python train.py --n_layer=8 --d_model=256 --n_head=8 --n_kv_head=8 --head_dim=64 --d_mlp=1024 --vocab_size=2048 --activation="gelu" --norm="layernorm" --norm_place="pre" --norm_eps=1e-06 --positions="rope" --rope_base=10000.0 --rope_fraction=0.25 --qk_norm=false --attn_scale=0.125 --bias="all" --tie_embeddings=false --parallel_block=true --init="normal" --init_std_qkv=0.0302 --init_std_o=0.0 --init_std_up=0.0302 --init_std_down=0.0 --optimizer="muon_variant" --lr=0.00842 --lr_mult_up=0.867 --lr_mult_down=2.0 --beta1=0.95 --lr_head=0.00605 --grad_clip=0.5 --warmup_steps=200 --schedule="wsd" --decay_fraction=0.566 --decay_shape="linear" --final_lr_fraction=0.0 --batch_tokens=16384 --seq_len=2048 --doc_mask=false --train_tokens=166900000 --steps=10187 --dataset="wikipedia_en"
MLP neurons of a small language model. Each row is named by its layer, matrix (up: input weights; down: output weights) and neuron, and shows model dimensions 32-223. Each number is 128 + 32 x the weight over its row's rms, rounded and kept within 0 to 255. Numbers have three digits each.
Before each neuron's rows, "fires on" lists the tokens most often at its 100 highest values on Wikipedia text that the model never trained on. A number after a token or word is its count.

fires on: "ens" 18, "″" 13, "ans" 12, "92" 10, "25" 5
L2.up812:132158144148112115132177122096107105054128089140118118142144128140171186108126090103093138155194102172203127168165138143147152095150060101095133144162162137147133144147116158165162158150160186097103180105117147148135137120094101089134147132159107110097106084152137191131146070089136167083172121196064158161122128130179146100087073148139079138145162132145098143107108169164074127162050095123111186147118116153148121110142091083163161101133125077141143098126132091047110121120142081103120130066120140114135086059116096132114087062115109093069124143080117096048102097157069174180
L2.down812:157082207176149177141171138099098136128129109085096140161111150149145131077181114133177079111068152158143176117143143142078139183138099063151146133161128164098109130105106147140151146086161126129182135128113158136073141098109138153063208083079091138115111163099130155162151165132058091167116175156141109173159175167149048167085174119097101181130164122099140097135069141139128191134066108076125179109090115129150101107119085162131146128151086146062078136110072125135080113117103147167145076146136127124144127082135129111112130076159102128154118180073115097112159125136107138077

fires on: " also" 28, " am" 25, " repl" 10, " ann" 8, "ext" 6
L2.up748:069093110150115194126069113102161131199109110133138088136176131101188116125096127116107160133101097121146117141164145139156187149073119126136123138087174168074082132090150104155167170139077124119214103144073112122120095167195192168190123115129124167129123165096098081113101117112073143118096135083113071072158112080055153176097182081120121141196058126162139105083149129103056142104147138112141132066104141102129128103116139091150084136177139086086124170071142123118129132075079155178143183081143147086188110124120091161101187090088075081118185138090133132116132111129128125129
L2.down748:080087162145160178120142118123208157184102132140106141153163113168129119128119060110049126130128076095178116143183135179155198101047175120172162143118126163101060115119126149111166143152159129154157084105089102134119132130132139127203096133098148139119112186159083099134154133130109144110174123110162134094142152076107141157131156171110167107104124121145182148123151118113152126128149143218081108118107128058141113111066109152198090116203157093119118094109110089112128177073101129138139117115140107131137102162099102151063130113087112100092133149075136094102104128153138127115

fires on: " in" 26, " " 20, " March" 11, " –" 5, " February" 4
L2.up784:175129099164165131106180130126134112138201099111172140123085047130142139166089084096097080103109121123169130130135112109106146151119062112167127149106079157127056130134113105127114057135138088124099106179138126142144116095172186098108122146093140125081115074176100131048134111187115111075134158168104129140189119042092127129140133167150125092095089184114163144130147132112137158122069155152135131123091109110118146139162137117183147109142110133153108164166101108131114122128130137145105100113138189170067119135105106131097132122097080125146167173203115065086158133048128130147
L2.down784:126155097139148189089146143139164131125096110150114146123110078169155138184089068139086113075162109084130155128154082130134130121145119059162154141055104130137140138159066084088100119138110145142144155102152104167126172142134123168113073142125125115108087099142114090087167119111107121081128123138224085129035156124116181090145164145153099068096102128104123103119118162157084070090091081180148181132139179157209172124137129131108121145131088162077163141124139119107152166147106029130103101146107167172098152125090056171114160147138161128143114153140116122098097138079144135145

fires on: "St" 14, "US" 12, "aint" 10, "ents" 9, " local" 6, "J" 6
L2.up548:104107170140153151122140102141085155137138115152104161143121115118131133110106128142176138124114108154122119156136163182116180102094124108128111090160108148108161153169137113122131090156146132179150070127132114174144183116191098188171158145083106140098132141099119169103178139111145105158139115186131138124130107159108142127150120139163114162170168089103201196150140141061106142120156136170151100115196061146121148134151125064122151102085017160141124133098117097167091189179140173129184102157116115153118132114053154187136126105114147161152105127108194139111149044167064124133
L2.down548:102178128108137142140121089170126179043107094154102112099132116104159165084136145143142079141118188127102092137173118111117090100128155140116172167155103153104133118099111134021144087119105171103152129130076169156143172121111179119116120157131115096105121123155155097120148121148133106080148036163167195167125115138102124136101188157090173168104077060148127132131148127143184130137113164166167154142125071137107138157153184126125089128121143105129144148154161200209106073185124186092112121146127126108073165158127101132111123110119153135076128101132140067132138148133097204205

fires on: "^{" 38, " Or" 15, "_{" 14, "(s" 12, "Q" 7
L2.up746:111149180101149120090082127176129133101123130097098102120115107126121146132155134111141139171107155124153151117128135109154164171109121123086115131156111163111090140132167156134115103099097136125106107084100067186147095137134165106150167102140104070104073100097173082142114175159096126137143123122108065067085112176196128092085132087176090156220171112113139165182086140160154131119120152206106118190190169108133116107169125129149106142155167130177160156103113091172116114115142181105132090108133133158147100199100159147075167140127099128188148110204143195142129137133156160138
L2.down746:098180138120158176108098128127116183113107157108137158109140108090105128148177144080139138160141168158128082110113100126132114156054153171128137126119170115124168139129197126155113126158137097150068124116060101151130079148092151072150155090163099153109104158097100102111136109133108066190092084031121105099158166138156127190143133065144133136155186116127117108124082117154155186100158152067121107119184143121135170151128136134118126136111150078102125167147098106210126137131151086104188049088125171107171106147140155155104122135131082144136052102125109144168070110100164157132

fires on: " event" 16, " died" 13, "(s" 12, "ast" 7, " life" 6, " years" 5
L2.up190:144164089093058171095159128056098141121182090169088150130165098142157118154153119104161138152105146206112168083134125201095147113103087143095142133154082148108145183160089171145119115119164155101165130144140152136176102202105134115147097165134148083169132081158142135151143169112132150129120177134111092133103184143182121090185110080123110074153161150151130077092115126070067141109068147133075194151114111060150150103119144116166186143118113155071137107130079095152103192107115106171154143120114156137097070169174089138157139139121162138136174084006148167096131122119157151138
L2.down190:138136077073120164086138118129119127110116132105159007091113108146106097172130130129141094137083152102106125121112081163141084114129173101102112152093098111147163101184143208152137089071165192126146149108136147125124083143075124090168098174114147061083158079104181152134065127114121122119134087132101161107089086135080080117118149118102143107163177184122165127095146120102086115173100152148105125130115159144083128171145066071146127152118189147174102086140153153135182126099105073142132103124081140112121126123202169096121137145185079159152175109143099106105119167183134104112

fires on: "e" 19, " int" 15, " and" 14, " life" 11, "wards" 4, " used" 4
L2.up749:198104119130183088174164115149131120168135118123131193070149182074091132094160143144163143099142143137119079133134104216197093059127133144129161160188208121182114089097077104154206097132137079136088134121186133120129175184147161101120074120105143118142116135149075135181100124114148136128177111134122078120089143161078160072091139162147158148091147174114116119050071133118109103116150177119168084123156123132143187147123159080090117146118135179073115151141099111142139144151154163114096162084146144139101099157149140146133094085107072134145086153097139126088149165090164058082
L2.down749:150161129109128102103100165088147111103147136135040086126116088126114084080104097099143136108161107081090120129133086105101097156118128117162123072150112121115078148148159129144119112177105147153160151186153160107170171123145128118107116139121144141116209106062116105103214103086134120120192149100134154167127158113178084107208144179117142103135083123119093167142113035103053087177140146092088072126128192124158062131163116151137118151093069135168148101136182076167108102160085098151157107152086101114145113153120117102173097150149174153129191135158154091161146127130117151097

fires on: "ous" 38, " San" 20, "iter" 12, "05" 9, "St" 7
L2.up808:089146130165027122090129173060131113132100116170115137141156121129111139109099068165132067134146151152146114122143174127108159185138112119129093140111101109095149108133149163165117104112119156127146126125194163155070094104188101117116076122171119073153074089103157143173034118143124072101225121145092142140128171135195156186011174157123170151125140113156130157160125116084083136161095140139168081122136159173132127145137120103093227117101105106159173101157144118106137170149146133093123117093099127138169140137080081114129086150111150149116141162148146133123137155138129130143
L2.down808:133157122153078091115149113154118133100124105166141118166137126094129118147190107091183135111142139195086185162123153129111121114119116107105202144126174087165157151157133114109123115149100076109112050117120081120144141197130160106102147129110117158165127161142137109082193116105148144182096123077127092090195102151111219160201116087123132113151147153091148146134066140128133099159078162141091136094044146118165060096135149122114103081140131117102070147119131094096121134117152140179147128088122138123096116182089150248092185120135082085117148158123127193166138052122098126131

fires on: "^{" 30, "(s" 12, "ten" 10, "ad" 8, " inter" 5, "ed" 5
L2.up916:083127089160121177131137143056133118108161100170100130114171097069120071140133110093138104115132180149136186075112076068174140146159057070119121120117103105121175165193118133188152108135050105119173099097113122170087155187118120123133163118135135119088117019210145111119155198118097075149133106127111087106116142172141092130164124154065125111140145134151157170089108128112095131105090174101131072092121143112164147170185087139164112143112144118143108137144104116138175064127079137159107118167156157109088159149101157153149052144121101181124159152127180110124115136129104131142
L2.down916:088148084139120167151109127135108128111163135188140150138143109041127113120105102162118030091136117105151082127177102117140139102134140167136120117118084130129134114100169116130115076139100166076125149065097140175098139225153122099185135106123110140134095064114143137116100111117085063137059118130052143130131206167171108116152140130145082087159194111141159164114153114154172110120157175144112174176131118154139130173121094111162147136122156088181127108149141095159154107159130077100195074218137118117190129140116127182141117155119089173072069139073149129112095117149094082118

fires on: " y" 41, " mod" 25, " child" 10, "-y" 8, " Har" 5
L2.up505:127121112123100133133126122072114146102146127148118165082117127159102141130113118161163156163153140120088124127136144079105111128164090106198123167103105117178142185157150145127175036171132127187154170090109066133127161119132146026121079117137159138147164166093078108121174166129105112136133105141101064132129128153152134142018150116142136156127119156172061186144141122084118139113121079093142170148172148082090122107134150167138108136102142183050136142128179134150101111145120176116148152067190132113077153150117123165110167147115170173125109169127179141185111177155151069067
L2.down505:143084115156158128155081087106148104079212135124143150126127180135137202183064149084152143193107144105123118192182172109107167116124112069134119199108103088141118153159144111075105124132137144098110114145161109094128165097112084107147154102124137155081132135135103052111149188092134122112165082087085108161089135115172120147103089066094115206145154098112128120106148142133115083095161109057135104114155140182132121111165148096157164158138167110112092104111121129155148120085116096182143127089181169096160195117124127148108135100142126113137093167156053126129125087127109109116

fires on: "ose" 23, " also" 15, "ext" 9, "(s" 6
L2.up595:064087083122142107129061163074112175125142109168148105169139121126147069127140135108128102134133097124109126178085141101126215138086059070130149152074112172156084073113169151151134135172156105122107090078148099175075184121201101158063108108153136075086109105138131116122134114118116107115108114215150099157107057127124133130142074099118139105126087119140115176125088125117107182151143110110143106103088132188126142105158099167211122175172128074119171144156116059200106129125162113064144139073095184151147097143105109122155153106146149170112144095137152143087129123183145128193
L2.down595:102123079074135144136131161067134158071119101186153101131125131141118074115158087143124084169077116176107180113169136125101136140124130135086092095116129160086112081139147146137064110133107071119128077132199107177123130158170127089101119128096108124072113150134085132181181091136098157076145063153119144136097127120120108196141123139140068099137084134137152187151107128155166212118180134146130126097050112129165112103137108136148112158173109127170128111179187106158139136128167180138117143152104128132147164101125179134148109145128125117096098116093142130132126120155124159078

fires on: "istory" 11, " life" 11, "ack" 10, "ollow" 9, " and" 7, " contin" 7
L2.up309:087158100167138159125199119124139123102115060113183105114125091116172138168121120119136157090118145101148105116136152121226149079096077172143138027136156133138111129129094141118119035101214173129129102160082133111155126094112120091086119143094132136088136102182187116080165101099107139129176144094139118114123075150095114136063180120143171139132109132110157204141090103115108129132112143113157099106140133104153143148115163121121147082102167129160120177157141139124110141115122116144116125102125155207123140145079118144092160143019130206179110141122148211147125138096136101104
L2.down309:096129170182142105146123134097122130136168166172167175112134092147136179135048121112107096125126088109137054178122143105116150081100137137150213122137099149152103152073160118153142153168137124178155171110102110131121120135140146173110184171097099120113128157146151165104130155127148128084133139037124108104114165140083111063179151109143154148187102129158090108086131086078094097169138104102154174069133086100137157120124156171108162145101171108121160063075128137107103169088106125026131146133085141184092109150131145118138095147136116146097120125132192088159193115122170080163

fires on: "." 48, " fl" 31, " Fl" 8, "ped" 5, " appro" 4
L2.up672:159121143143090113087082190108167120150128057147109112135096122154118133115121132130077114095093108121140223119188116148136107122110180141082145144084108133163155161153186131126154084112133125123112097126155129119135104096184135135153104160103173068159138115087096115124104164072155143160161116125082125105215085171169091125133119168162145108112125189063130108138156082091066161077135161135162092082153161109144155168117173156148097065142100100135115121142101131127120077071167079138131094177147173165140033121170124174105106138118161136064150101127228111151164134143074159163
L2.down672:112148082146078116120164075097128119130171143120140129105106129147130138098142150077076113095120097139128085152142060098116138170065205150111218125180119154119105172102132121113113107136164183162155148122157185105087171159122109089126139140095130067117132110201179187132166162119140131193140168112057112150200116177095156156115116145123106133119110177101153125137148129065102166111091170084142137134120135091133105183103160150140157150079111082122135164112133135123207135173110122183131113139112123089146078116163142166109083085182105092050099140114162119189150128114107127125

fires on: " stud" 17, "very" 16, " sk" 11, " –" 10, " var" 8, ":" 5
L2.up372:125107142126157112093143106099116093177117124130164109151128127100138126149134145130111123117105142139154167208167144076108104075137068072112089090125084129061130126213132175111147127073148129053081118080141173130068112116119122042124106109166147144157129140107125151114096206140197116118115093125083095100134131109136127111132142141126147105084173155122089158135151178121122127147093144154123180121111130177180113151162093130212137180162096109093121116113145135098150141093111171127147170104170101204157129110155139115171132135085196136112148134128208143103151180088058096156
L2.down372:167084117133152155155135097135157056124097043122118154084147171093177090143105157119161063107106160159092184107118153106155124085131125116121126059214085084136154112109107134147158128104081152110110132114123195130131117072158145118139127096135187124113107107142134072065139108199157097190114125139061142091107136066126121145168120127143122128159139157113100093118078110133025116090132112108150149096137129185150110095141134142142120171088110103088130125144143117121150108122117113131138155134175110184111080165179180137098106107077115146099150187114135098140185161100166022118

fires on: " ag" 29, " sub" 24, "ub" 20, " f" 13
L2.up535:084093101171183118140120108158139167094144179141125172152123144105143121125177108071135122168099138139144087110131071176104085140152139141135138097145127170147127137155136122140205110106101137061154123121110144088138106118058149184142131106176111154179160109126057132148084164124148102131135192087157148124088104126183168066128135169094136124100088124147114134100093154115019095152117104100181136113088054127173160103119136156168086145147039119122163126119127052132132169082108116097172128180123189092117145113116149153113143126112100167168190152145178148117102102120084176127
L2.down535:078142117096144129138169141149165171068207156110071160158106111165152151067160085137097142078104160149173088182113146110127115128094147144156094083179104132129100105153130137133179108119102095104123121143144127099074112070115099139064148111142090161156157050167085112136063058141163159095112135110201146114123172078192137176142145177127111095122108139145103124138184143104152182139147152102163189096095126050159091181124106083142113112123071129158117108092129136098125137112143133138116152156158190124152123115152168088150140117110108113152166133158091144110163125145064129112